config = dict(
    num_hidden_layers=16,
    hidden_size=384,
    num_attention_heads=4,
    num_key_value_heads=2,
    head_dim=64,
    intermediate_size=512,
    vocab_size=8192,
    hidden_act='swiglu',
    norm='layernorm',
    norm_place='pre',
    norm_eps=1e-05,
    positions='rope',
    rope_theta=10000.0,
    rope_fraction=0.5,
    qk_norm=True,
    attn_scale=0.125,
    bias='none',
    tie_word_embeddings=False,
    parallel_block=False,
    init='normal',
    init_std_qkv=0.0197,
    init_std_o=0.0,
    init_std_up=0.0197,
    init_std_down=0.0,
    optimizer='muon_variant',
    learning_rate=0.0158,
    lr_mult_o=4.0,
    lr_mult_down=3.0,
    beta1=0.93,
    lr_head=0.00786,
    warmup_steps=0,
    schedule='wsd',
    decay_fraction=0.734,
    decay_shape='linear',
    final_lr_fraction=0.05,
    batch_tokens=131072,
    max_seq_len=1024,
    doc_mask=False,
    train_tokens=391000000,
    max_steps=2984,
    dataset='wikipedia_en',
)
MLP neurons of a small language model. Each row is named by its layer, matrix (down: output weights) and neuron, and shows model dimensions 64-319. Each number is 500 + 25 x the weight over its row's rms, rounded and kept within 0 to 999. Numbers have three digits each. A neuron's up and down rows have the sign that makes its largest values positive.
Before each neuron's rows, "raises" lists the tokens whose logits its output raises most directly, leaving later layers aside.

raises: " themselves", " towards", " between", " toward", " against"
L12.down351:478519532523507508494527539506513491514499466549457499468499516496488500481471454541511464525505489474472450547517514524520514503534494498551517512500495437512523478484482496489495512537507483495508488508481514511531482511507539506505503514457527521490503547504520493518516485470489522479479473482520525490528510489533512494484503430461547464520472482486507534499537498502499518482499484502563512467532510484481505498479507464489567504481517475495475487500493513524505463451525497516468487517527504491496484479445512514502468503485515496469537495490508486479546496498482526509517504494546486475495484496452507480504494514471552519469512491487517483444490543502480477509484483508444523514434489487514556503466505515508550505482504488520517471477502472499525500499494453

raises: "z", "zen", "ze", "gers", "ls"
L12.down345:479507477466487480507496516516482473499496457521536498518449582521491467510507518502512520485462524483497474526504493471512532489469519524497490488531501504516495508500506486482503506527528475500517477451523482524483517503557491515458489506434504514515491465476478470513458508484488529539493531482528469502514498543528498504473497485509502521487497524495520481530457528460499479469492484470517525524451470466463557501509525501478529467525532427460499532497515535540497518522477498469486497534525501470514516528462512493517503506500502503470485479541497507490480465479480459488481497468536456508475507514460512467552512519507521576529450501526493456528481484522519488540543498481490445449541462499521440492513501496546488511499503499493496508469500489477519547495513490

raises: "ume", "under", "face", "ess", "umb"
L2.down127:483528491481504497506494515463504509511529510470484481496504479507517527510485490457512503501499479529507454477483489524529477443496468530496488540499527500517566499481525466494484526511501464432513519511513484564492465480509571482523505518502520464523520481499481493465480475493486492522497518514537508480493515544504550501485441485505493462514525480509469522510498546523496449476508500548543489494494479518489523512518487486494526518511496506523529506508498520519487480481474520507484491508464488510491504474520484488476473531491462531502468509542475548472467526478477482517511474496528511514508526530508436475518490477489472538509491476489442547461481485537534511478481488526447519553487521500471539483474478495519445453549493510518491497503487544488476526448505568

raises: "odes", "ual", "eca", "let", "ō"
L2.down409:510509506513456491522524497538515492494446468496494435484511462526475496491512493513491528495517501507492496467484511483479532516466486515488482505502519472499464514473499529514555522455501488528481520508506480525543540473462500461524485470497513531558474483476504515503506540483524486510499512493521511510502520496448479514474493492502516518558532521517516476492472507489520492459501493511441516493503479527485551498491524494507489479503502485526558469508537538524494482476519516515508479468494476537480481467494515487556494484532484474490475529475490485544549476546503487438496516502456539485464514481502514557488532535496498525467518538490498489459466495467539484446536482481450442507497502482488520520463498512474487521506452548488511462522491513471512529491478477

raises: "unk", "ume", "under", "å", "ink"
L3.down437:496486522492498511454498503500476505513490525498488501531510518496497526516500578516487479516489518463489469496473492511475512496535499526505508531514520485512536465524468451457454518496497526546498515511524516527480500524482525489500496518503523502506509490511467487491482456520526518545551494525503529478543507509514492509529536535481489484496505486510474505511511553507461539450487531488500478474495507514543493466517505489517497458502543491454507512503521475494517491522497514503535574511502517473493521488500514516531462531504484507469540499550515500495520476525548452479473474479494491518494501497471461521505532395458487462524522483473450487484484545537520516483518496491448533519470493494512516517517491533505511514518516569493544527481535515489485503484470532

raises: "ipe", "work", "urs", "esh", "mas"
L3.down262:511506515524453462522500492524492537512502493498449513521487492496475493549508475525498505482527528467501508509557493489504526534498505504513510508497502516488553499511493556481498497502517497499546508493463539486481479526518487469493515507480551527476505490487478541515480467548464470529477472516512526503531553469483461544493530456507517500497510553460475518522512486505483539503492502517463508477483502583530486544522498493474505518491489486538485511497486494512527526502541538528516529462472476538483521504467470517518514490461518518513499462535515511496495505508515516500490494473487493464521463535456512453492485498476485528517472493509518518499513498493488508484508486493485507467491475488436512539478463476471579518482524514485439496501471533515538520491501498

raises: "ess", "rist", "rif", "rest", "sl"
L5.down138:488474460534457486487477485509524481485481477501507536481481477480529510406516490481476525518511512508509471562477530489482477496501506527468517469511507520470502461506501497514473531525533512479508501515506470481527492507504494438508557492508500478508520459536497487523501470528462488505507490491485501507452443506525560490440488489498505502454483509430537491520514461485511478504478518466467546476478489513537482530485499526507495535477533466489451489493497466533536456492535488495542448493519492514539474514492491508516484500504480547521488487539496475489490489471517484492488513507507503495507535535500519530512493516496483445501530472508520528493509470490478483530449521502528539498517531546481522552505495521503491450509514500531491530517476550460470466460487504

raises: "zen", "chan", "chi", "ky", "wo"
L12.down21:542474516476525581498469505547508498507444499488502514457487499469478511524488495497474536508501516520544485519509521505559491526492480519545540474484496527523518491488494489522491487504475498481496550515508521481478483504525502488471476506483462507482502480483479510471483506498477460477494509481495499508532494491550471471484487458469493471518485496511474509481481469504535474492450491491531501471492504465490496524554532489518476489496569516532539510507469511532525481526492509504461477492536499457508488500537514522513464476523524488528521499536530446484522472476518467492489465537491487512500548491496500463495558505527485522464476468524474538515445549511516491487533481503498514513529517541547509523489489467516515505507504490498471511489558440502510509491448461

raises: "ente", "ently", "ent", "ence", " case"
L10.down238:489527480520508514506475477482521516550491505491489478482482540559489525441485509452478506439539498540508528490485485514499471506500483550519541519506492488500521493487487477489505435516464525540506456516510508545487515471450509484499478529524485516514539511520504496490476472508467470500495467484505520524526498508519536560508515527526517472502500454503505503520480483498476512476503541509495487515483459472503487475492531466473504515542472509495521524522524522482486473474519512514518507494510523510502454512503555474491508562498456511486485518530505491474492473480489495478510509493506518517525525543475507483486446455469503449491482513482504518476513519496500504490511505487463492507525540513458478462508523525474509498520467457438534504468559489459534515534508515

raises: "osa", "ife", "if", "op", "hy"
L13.down481:526508473483517528526468453466491495496516480551498525488483442515522517476484516519503550520534465510495509472498531507462476514492476470470466497481508450520528518511505566489519532509473447484470533493498510572507490498488516500509464523503502521508508502474494477513475513500478515471515499499535502523467507480514512500498534486516494523507444511490484513493511498526482503555503485464470511532497511481497510528527492449506497505502460489512518495500500469502490484509487504519473444495504493494529561531528486520459513515452529515547509447508444475498525519484505467501531499435467477494562465495505489476517526447480537499498508499491489519542515560494467535506504505494473423480467497486457512445538513539521492472498527503522496482494489494532522502530509527

raises: "ms", "ous", "es", "eh", "ons"
L10.down73:516485544451497477529520477475518512505497520515491502491488498506564519466496529541450493501541509498474501474499464554529482483457487552521508506504515473486517561495485497550481525467503450508488509493526493481500473493465565466532500499526476515488464519501490536492511522521499487541506529506482498515474431515493509509499485499475503485490521494487486488499519517518512503469534473503543475510462456491462553493507473424487496499530485461501523513491538479527455502494516488464486502507496490502460505520490464536510482458520475492469484502472503485469505487521509497499474486517504504475465501482507455473523482492540558462503514517470548526502502448525512482499502505525496488486488492467522496489540531540493496474524518506477492509543481516513551541478512465

raises: "oms", "om", "uts", "ats", "go"
L11.down378:493523535503514481456529492427537518496537467491478470535509536511499508492483505502493490489523505482542472492478486471469540570525500494488483517469509475460529538479519468448506495491493535465518482492501468492514514471476501500547546517535508506487485545482469519522496498519491486467509508484454487501487512489501495508466487525454539495485499521513478490473484522475503467523499443510473464509477518529509511511539515497515497467509497466510545539466534522532451551480557538558491494489538508428489517477464512568498493500499522495489514509499505493567485495501510501523520519483479485464527454502475487502555510494475502513456483510527511521509492493487498513494531517486477531467483484506503481529543503509503528520492456504512487490512466500512493542460450506

raises: "ual", "pin", "ilia", "sm", "ive"
L2.down67:503500475469532464519513511512488494485524504464511508465524492517494500495471474511494485525472516502483494479470492481518496481518523480472474486508522475496465453506455494494498545516512513519485490479470480539464498504480465455472485471513470527570515463494500518493532491484522487519486477524495527523514512432534444498529498497494513528481498481467520493501486497458493520518478506467530485492510462510465473547478536501542459508491506468462520436494452496534502536511508522479496565556492547489504495506529479498484498479497491520495459519483551485496531542500520464511533515489474492508530511514483497502501496511493484466474482532477498493525477535496540500480485452520477489508482524512525459538510479496514505508518503509495534497526507513511504499504521466

raises: "ings", "ners", "ning", "ter", "iar"
L10.down454:504480456521495454468477499456476497480499537525460495480526510513468483489499544497536508502497506515558499534473458510543484494481502500484518528537488486538478528486442505461483503482509480493494523459540507477531495490543492514486516501530478540524469525501479487480482496455533508500477451529518481503458490503516491493509491511459529472534515527484513431506510522492468493492519537482513529505541553504434517537478523523528434544473484471543510503540490500474472506512477495510519472551524509500464500494515435501483519488514488463521532500472510536454452499483523449506505498482540496494519491460516506497485468507515502531490506495517493535512504485484495529483550504498497500521522516549490497501515517462518506501468516490514520502507490505526491530513492531

raises: "iat", "idence", "ome", "300", "250"
L13.down281:519478520452473519496514534527498470480457490503514491480490483512473493511463517507495500497478470522504514485461488500476515499487538450476481495554505502486511512488463480515511507441540501502526445495498518507503495457512467512507459513521541511532526535460474499540478475522481511460576448510476483508543515531482526481521450496486525496482496511581484478497490497501476514566481465468529558492492456525498479488534498461484511472508492489513519472476523473482481484491515534483498518489541510505505488512498537531482516507481487488517505500491512508458475466510476507459514495486469523478512536463487472520497474489512526473515488519524519518485496523471497474495527528453530497528419491484491497501488481512473514442509515471543498540458497506500529497508476475

raises: "oria", "ors", "ory", "ores", "ori"
L12.down136:494482538481486495476492468473510495441504467507465536505508472497452474502534508540503512506515469472518472468516465509512570494494529512507470530516509450491535518474491489492516522472465489469506515479467501482523541517501542475523473505505521479489528495469483498479543479506494500485517555480527487522487503535493535492533487481527509457496486492504466547497477497512497499480487542538473518494491469461455491511540510522478506499511510481509515505509515504508461533532476524515513503548460492508485496521545482494502471554475471529511485536534471494513510507506449492489524496474512515491472510525510462498509491500503568467486463452457511479516499555506539483537471484467526525469527456539492500535455516527450516500462538523493531478515492480474552501496501489

raises: "ile", "unt", "im", "iat", "ay"
L12.down52:466487509508489530511493534482494472534506522521464477485534497501438518500507577514512530497549499535500510446506517441498489557479479529508397483480473497501502448481529473524524554493480493530531486498488500525483527495508501502486522498498504523542480530505467504483519481496454505477557496510519511513492491483483501501455514472502498471482503547502517492510488536471494450474493467513522495498514500530533475527455496443493525483466541472490507531467491488499543484478541485486498510469543515486486524515458498519426508530481487520534550534504528499500503480487545509444534496492529515518490465488520474533501481433475510491474516499500527527480502511545473514478502507531474504517467541505476497520494475513534465565545468514472485499507474517509523490432507489

raises: "ture", "ping", "ome", "pper", "ment"
L2.down36:471491477535513477472476517441488505512488504490484500547529519465496524524508501471438516511514472544518509497478493498532450475510506482484485500499504455488503487491509483512450540491486520487518517539492478500508525487500512499522501478500484492533534485556507516487529554484499521498531486508483494482515476491526457532518481508518543531462536548540443455511500464512465515500508502513502471475452521507513554507478518465484514489485470496538515512508465527505480470515530505460535535498520487529529565469477508478539533573507538512500523483504500504516517533486513509455473518518474502494507508504510489511481531508546471457481489509443486485532510553505479519509505508497508471528512519508528488520439527485503507501484469461484490508487483522483530462476525482

raises: " throughout", " toward", " if", " towards", " regarding"
L13.down509:509520537513504527468503518525525505546489509512496539504471495518474473525505505515493517486509432465530470529490515491495496497471515515479529510543441477476531510529476498490465501493485485505513510517467477537498471491519501540478481486481495515517494478549510496469528493522462478481520535504498507521480502491533443508480471458461511564469501490506492516477501466459515505483466504501506520485465511484487511529524535510493511536500463528575429483481482478475526487481483490491502470497482502544507487510497493477540483512493485465492535502453498517505514492519494486502528492453511487517492512474486524449512503534488517494507517482541487485486488469506486519498485540484499550552519505486474489500488479490509504516487521527494533502489497491565496510488491525

raises: " him", " their", "[", "ped", "ulate"
L10.down489:539527512521528491492452493532460510483508494515548539456498506484506477512494517546493501567505529529459481490497472452506499539514557491544517485466479477497497531519493499487495496464454518513538566483463489547489510521525499562502504461493473493497533502493525521530477508483510500496507535523506486517533537501506560529510512478515489509504479476485482520467510507518471490492500476513501483544505583509491491533510501490519517518484455509539531449526545503532493449484503538472505456489469489491458423506519517481517529531495507522487496505483536527502465494429501528487490511481523511530510528473504473491484482500503534525466507487533490491469476527520534481550500478502510553517482496502497498487485499534494525534521497526457505498468487523501517460577489483

raises: "itor", "ito", "aged", "aur", "uta"
L10.down498:544479511484531502536515477529477500515516519499540536481490536492476428454492484494511519556484528523429483494505507511475492460514493482457472478550483493459501505480536502453509489451520460469541484478492466518492517549513494500501497483470501511479529473438520497511486467470437481510496511487474514546508481497503517492523555521505522475526478512505512503529496535452509483503530512512508455542505481446498559496501528501537478497487494489507499492553465519523441533473487531535522483500472454468523458496496526515500550540478511501509534565510471517503466541484455515490493501472471534530476528544493508535515470519458521507561477468504469498516526470464514484474522476492543541476503510494503510533493514502509477521511469528486516486546481492494512517499488497

raises: "ner", "ma", "mer", "nic", "mat"
L11.down156:483512541501502507546491493483490515468519455461502483465557498508494479473481517530473495473495517503519505507536472507503513538499452495541498481507501495473489466507505457510487504475508504497520478482507489486475498468483526500458497517482502494488486485487489518490492530491489493496547436525531491515498490482521444551502508463503528479475507494527533503489441503506538513483498472485533501484489492458533523507518492523504471517480518490482526546475503481469443453486523547523475486475462491568483522525515528514496476502475531479440490505507463516516486454522498509494487505479496475532479464547530484536491488529514499497461520512529488486483478498500488488495489491514537489511513526491485496512512520503479489531450529501473497448509500523483546524510451477

raises: "ll", "ni", "ister", "mb", "de"
L10.down285:475515517497514519523423496551512510482481551513482461498551480467480505518490502487514475491455493540482487505499532550479484529509492449468515485534482481503506510468480521517491485476503496487458527491523491512482584471533508502477499544511508535521468521486509507465472539498542512515479455489516521514450506537476508545509513473532505485531478499512504488503567481513501499491499495502459516484507496472425485471471464505452536491510499516490510518530513487485490445524481496481545491500427484503476478476496525508489473463481525542515476475523563520506486511487520505528477475513502517506523548523494509516468475497487492480482519428490482507489460519528511523473528468497511496505528514503526486508444532477492433458476501528481522507512514505489496518472520487

raises: "ingu", "ection", "ected", "itude", "enti"
L3.down228:534520530523522509488533537520530504527461517501520521517477483478564489476471502521516500487491553454482489481505513514494514475491506519475500496516473533490510493516486466503492459502512530518512482559559518457490537480477488536485484522469529476503471475524512469505509510460489492504481483482517519504472483510509478472530449520521508473524501541483478505504537482475517487553478516486484495504492522500489509463476465492533481513511497505506526513507502493498487526489487521492527481461503487492492504520502509488499487566518551485493522481480466521479487503519468545473467496493516500528482519511487430487472470554481502524558547514495519528482485568526501513479502480487463549527496462505500481477514511503488534486466518482513478491465467510483534517490455476

raises: " and", " etc", " &", " or", ","
L12.down18:500473481488495468479491514485517538486522509513466556458490536479495519524502501470474524500493478439517496524485507515477498487529482484467523529499541544505525525527496496472499506516494499516520503484486522514483500499534489512488476496509493526468470517460498470514522475556546468509489514508520496503532502494473532535543549530497466479504542517456513445487511496500480497515482459503465548483498479451530492487513532505486467445557570477486528505490499486505524467489495476483534528498509498444481540475526523503541480494490525512518487497501520505529518485454522500520469482481507519496542524472464462515503510441501554502523491537490503537464485520503482457516458526508496522489486523485560506531524484472510517504504540501483500513487512485507510503423457470

raises: "log", "g", "ny", "col", "ele"
L12.down301:515518465498479479507503506517453535480513507507495473478468477465497469531529499463488507534506473558499508490556502534512503519528493524564523495520505531502497514471523501506510496492572482474514456511535516473516509525507502545520499484498515525514489538523511543492509492489509533500510500473480461488494481520526483519538511478502516486451491526538525515517516471500484495480529521501479485553548530477459519514521499514452565469495506448504503494479486513523496485491514463526527511494502492485518491496482479496483508517486529493507481510467494496493498494445496513512478476459483489492514524487474541507472501468525522527464551490491464499501475519488511515498510492504502450508481540474463484493491492471458487513487486521493490530580558490513468530458504543

raises: " \"", " “", " website", " '", "ulate"
L11.down374:551515469536528496460507532491487519532458495500502519497559531537457492564528478489496503474503538469508510467497497492487529501486485538516434495514505519513504484461521466521503477531489489476513494554520536462532524510520470493502501508486535504513499461496477528456517493498518479478484494481481482483477470473571502498490501507484452538486484489512478503520455508486503470490496503471456488528471529543479503491524491518478474462556483494520467514454506483516525473453496484474508480513523456495477530496521508476494510484537465498493472511469479524560480506461501457541492459466504473445486484521516485525533477517498503506485496493513513505480509501483504465533507519539489550490492527509536523498511528515516513531506517507516492486435493494498468505556479550

raises: "ile", "log", "ğ", "uris", "phi"
L3.down370:499512526549477468539476513503516494526505513488497493516467483475456498506562512494506535531476518485501519466518494555462510517462481501514498531523467514493535456488476517483506510493532475493504520514514526463486464467541548536480449494501538507514507497513559538479511465492511495464536514503529448451492485541475497475515515534451495466454476492523531546476511550561478511523508460481491440514489479489487482487499496535466512506484485482483504525467555497506496451483540478483494501514561505515518522522511460526436472532488505520495499479529529507511508461492508530503478497498475501496506482527516443485538468502483551541485518504479494481505463511503476479535485487518488513501466471505514490467477517443528481492500509455502461493510503481507511526502494506

raises: "ate", "sl", "te", "tes", "shire"
L10.down119:513521495506487501519530500453514494452499507458456505443504516520517502517508500442462525498499488517510514509488543498547482515504535502501497495524506545490502540481525483505475511525493507497499501525482515504532489460459507501470500566506503492483550467495503503482517502484519487546482509501565486510474478526530470450515476511480523500487483541506483470536500549552521490470493504501524507462551513488542510505527527525477525488479480491500485480502509546442513490486494495509475504492496504538523475510484544512454548500530486506477490470505512521489502482480536470496449481510434485529537502531477502498510471513468521517494519495500509495517494495509457495532546459518512532510501507545487486538489526503519434485498492485540468477471483507539443501495540531

raises: "n", "s", "ting", "ns", "int"
L7.down445:501528504498525496513544515510523552487504509489496496502434507505502508487502503528493503483506462512509521520520510465485503473541449496544524509471478518552495508482502497480514474480485486499519472500547460489497500484508501525495488463462534484513564503491485533499485496490536494495509490503557560482495463491496468479492487497483534483523517496589526506537495476520513517507498448508498485501503512471487518475475472502487496485432537510489506487502506459502480540516507466479485499551509521471533513495531425539499525504480501531543460501530467477504506480514515468511511499522465528504503487475501500526525490504442459530503467508443477529489508531536484473498494505539483544484511479495497493475525520496517495524511445508493506551490514525478498502453503504

raises: "osed", "osing", "oth", "ond", "one"
L5.down378:491486524496499501470478506488491519534498457476494508533495530500501514480519512462513501534428501505523524469474539453518544516518530524487464490476476489508503492511534512517490497463454496558521518473533481500524517531492518467529534507482501516481492506512475487467543513525533522467499540523520523501458511474522523454486508495515460503497529513486512489522520516536502549491473488466484478509473514484525503516489473474515482490512486484498434494493485508492487512501492495499488482476541461541482518533476520520464484511509480475493489463458517498486483464520463492499489534506542489497484468484484535522474495506527511491473517584524536501535546512489502475506469488519475523488446510485520512519486500515516521483519527546537498494466557448550512524509507536

raises: "where", "time", "day", "one", " other"
L2.down220:529491486495530483535489478467513483452524494528509524504533499489510491476492530484498502450484502479473520520521482480475510442536462505495472504498496488506502551528545484519522482495466467528534508490468529496512484467451545500492528507489459536468505479441491521488475504468515531509503521492480530569507466506491516497486498491527518500490506474493507466485517462508513522557523474503482514468508523481507477499513482475524542485504552481463507543532468488533516525486491473498483522476472514492494491511442485482498500464485493478539526493478530526480479486529508521484494511490516470487482479476498451510528547470486486504540545496462507489462500507501532495462561496533501493496525507520494500494516485488437508484486495528534520522503482555485500482489486487

raises: "z", "ér", "zen", "yo", "é"
L2.down351:481519501480441518538522470523505460501540435529496496533482513490514490515506491517516545496526512488498510509532507513517494510512497478557483499501449478442462538534506542523478493491532536488467500507529481508467507521515499493456489532505508508513579488490445530507510474510478497482536534511509487506464460547544557503512514515487484498510483519467532496508484481444498517499499529543456494484484493458466513508537470481515506488486515500488518524508494506489503466495476456532497457519460519502479515522461499500472482475511478508546463489481470469501477542524459481491535528473501474485517506562504542510507458535492502546472479505573493486527470504466535508473502470490525528548507483473477473512495476480508515536512492476482486501521518490488494513449521521

raises: " year", " month", " years", " week", " months"
L13.down350:479475517483483472507517492478504486516526479515460551507497530462525461510459486504534540509488531508471474471483508464527478513547518485475501476480486488523491519484487530502478476553475529484526456506491502459490455517546469510478518500472473491490524464527456533534481453506527491498577470520475527501455539497514448486467510512464527491513469473506563494512477467468444518490518519484500528549499491515472505527531471527480518483483474516479499532533472474491500505515512516541495491479470523497522505475509466487519494510498500496512530522489507523484507521536470483510520528478516469537474465506473514479523458446456521505490488444477496506491487530514518469499488512504506520484497513522510509498496450502479490515483502544483495490498524541507524473508507490

raises: "ult", "nder", "ğ", "nd", "ire"
L10.down69:450521467544481461523522517488481473501520498478466474510479538483503505514531481518477511509514502525519509495528493497447481498520477461471530490486460545512518510505515499517489517448476499475459471523477514517492453502510512513527484509527508527537521497474521521472486489447479487524501497490470544520511529498444541540519511442479532486521477481521522493547522470505482520454477501491458462539492480454502544483492525520548494542484524528468473530498517550497501534491501465472515488520495519547537477510463518533494481510518502465506452482496531470457495465507487512528436510498516488484499464493482475436540465524497494483552515458506478491513479496482510515553477471528502491487533466501511500470484505450510500489508481489475517477512509537485477528505546487

raises: "gh", "ch", "row", "ches", "ra"
L3.down205:466485547473537490500502501540510490428512489487466502492522512493499473508482498484459500549514525471493494513516497545479518494541467455504496527474479512444409498519530501482504519508495536466525513483489520479483504479533487486464535482487508530498486517499502446477499480442498505516510532509524504498500510515495548489480504498507492500495501505445514567514537539499525494473508528536530502510547464471486529515495521526470428540495473469432500492528536483492508460520497495510515519538526494565472512467512477477496501522497515489475536493506464518526493449474508474489486491491505475516494491500479507462550506516522493507481450467511453516504481487526480509474494492513505494463533518535490512507479462468534561513537548477539492525512542519518503510479516506

raises: "ures", " that", "ured", "ile", "uel"
L13.down65:523531499495516497509537536463482533542508524479481502502530497515545527523510499481483532501502492526472519496501492508511502507490483505506488474420481469445450505475493474496496495470511483518500487544496436462516460454518477494597503518488511494510510508468496523459489521500459488449497501479497446537482532527541557499514534447530535455428523520537528517534531486522512502453512486508526503545531444472485472481517527496486548481517546499534501486516502501479472480465517528514503521518447486516467494479493507480516488534513546484478494487556497501470483503484498540546497483482492493489510479549471502482499485460511459504495503483502456509484519481480488499544523476535514515494498470461546473510497504512520473541515497521458500507484535523477556549471500509

raises: "t", "ings", "ing", "ts", "ief"
L11.down225:465457477533516485469526519481481520524421513530507484505496516496506533503497493478520544528506508494479469499487507450478480512507553492495460485507477533522505505503547504479471502500447499516446534496522483527538491475508543509491553465520504488489515491484494510466531471513490515515533506480473492469481509505500494481479516489504458543528483506487518478501496463494494505475553511496491511504440484506480528478474510511519496469496546523505515525554534482494455485439481492465508524508521534432468549483457463529500486483502457467524490455530519503497476483473549444554482556523516491510514508465483518498483520477498525493517475524465530548537505457521520517515506503481481469485485505512483500543556483512491505540479474520497494511471545473482495515486520514

raises: "=", "ual", " =", "\"", "age"
L5.down251:518492503501510538537466534495477529538527564497497523520500462505456453493531498499509477487482502483496514513481512509486484456498482522508475536512493495484474491513476495461512451518503492487480527472519506518491524511509516484547510485486519473499467534537489520512538519473522477523470496512488452539489496549530453493455524467506483433514534486516457531503497493452494490456489503466500533482466538462504501524515464488527504521496496491517513516529508504514445481479481535501526443530475488484445471484459469535521512510488476513558463542500504496511513530483520521440492505498498468499525489489431521559535481527486506546480491494493488510496478476462519475484528489489503469515495491524519513490516478528475498489490505488462493476544456512512520491473520510

raises: "sc", "ena", "anta", "sen", "ant"
L13.down386:532527508496463484557467494495506463498487486497487523518461495513481479500519516456480515512526542530472483461540496542509490514521474477535479513490494497510541496488469497483523515508483523513520511532498545510488546502506530485518504476494461494508490471456515494503422472503466491527500506501467498529501545491474518486494521505541476491419487503462503507525514523479486544469461511522515512476479513508496474483450542540491524503493463476491498475521503443411440520504508469491529488489503515472508508502479509488527505481504498499466469498511460446506553500507492480495499539504487546477506520521502502467442497502466536487479479533500504536508496514492481546517486483541494469529495546481519494482458527515459448502493484509453475498474468513563532534464499540

raises: "ild", "ction", "ct", "ctor", "ilt"
L11.down372:508477546488505489508496514511518499509555528510515472508506501509491463494521495468533504497484463498506500485450528470528507489536480526477469504503515500524500447514492483505449489485472503515501500505484490485459493513540544448524518530536463517520498493564517557454551502507512536512506463462483454524488450457487515484508537483512507477529504477510491535490518499499508589455438506523513501492450503516489504509448424533510496431521487518485497505489498491479507515461503479521492454491518469502527486484520489494459481493468519516490530503543457497485505503511478519553508486443540525488466496471485539483479511502491488516485512519453480491475504501530511464477505521534543477558530479529489522495511432466543464536467519499502481511498500523505513473511498470

raises: "idence", "err", "ident", "ici", "ection"
L10.down348:512500549476515488503549546470513471482485471481537528491466518478527511446474510435464528489501480522486494476505547506447483474524513480475490464511490473548484499464523504477516497466499516509529515478537461478519494500523531498528520538474509487514529500499507475519521490521478500464501509482514460497494510459502447531527437488526480520503534512502523490493530478492506534508497528514528485498506470507459527509500518482530492485470555532512543501496512484498492482513513505508503450525539499504511489477474518543498463457510498494463484466453456478518462519511447537525524516524464494476501535510500504485504514540495507513474507522544488534524505488488465487489478459484544497537464529507547484530483455539469502483511480505504533494512488465498502481496499475

raises: "ship", "−", "amp", "view", "acy"
L11.down16:479515508457487508518488515506519483523475499482495531498502491528490507514509516549478483514549486533478502526511493522515499505530500503489471496517480445489503508534470458489476491483447470525533460539472551461491498520493523545512491428499448526547520527497548485469529503477495478544497507504489523478468460496523451497486483531455477525485546503511488426482501521526485487506496494501521477477537540486484528487491506475505485493526487486512503504461478500490481477504470502473504543480463526506489479480515504479470524502485477501479510494499481494498494547486526483469545482546518499557540504515500505522526477513469438503470522500477493514501514505489493499481516485467493524527505525465511517514489492524492549507490488500492548529485492512463522454502512521

raises: "ces", "ce", "our", "or", "ance"
L12.down89:495499499485483502491539488510484498463491490484441508524508550503448473480505522493493494509512520445500474512542496513527484532491465461526495530530494482519478487496501500464529490483508476491488487463511497508458506497467508504531481488495469530506480509485512504502508484482499491481531472500492518491498522530500462484563535508488508506477531539467515506463464482480518437517542553505519504503521503522515488509487506548484529513482464499466476458479484533517483544471469523533516536524533555552467464497501454497484504496491497489479515459510477525503469514510475514516481476473497509500536565553498508493503450482497495490496501514533486518522478499491565515512499511532500530505487513547523457466495540484469492490486489522502476449459513457494493514473511458

raises: "ades", "ast", "ade", "enn", "az"
L2.down429:498530533496511502469490483504471545563459450489485513469495444504540488499517487503471531525494509502471470511481527512493500523498491522487480498495477503489513529513525501506468511482515453516528485539501519543476501496542508512501481487524501516485488482526478511524449521490522512486537456504523499477507521545479492499528532499504525489470538518524501491487514492480501541513500490476484514554462509577499475522516486495510497553507516485482507511484461520559552516485481518518472535448505512511521496539493516519460483483512491522549554497521527551508519452496478475535510500499492495475462498505494507515516493500455494506517517457520526470471495501507488513499497538511530521475475475513521539484497497528489498506505476493518480440556528503481481513441489504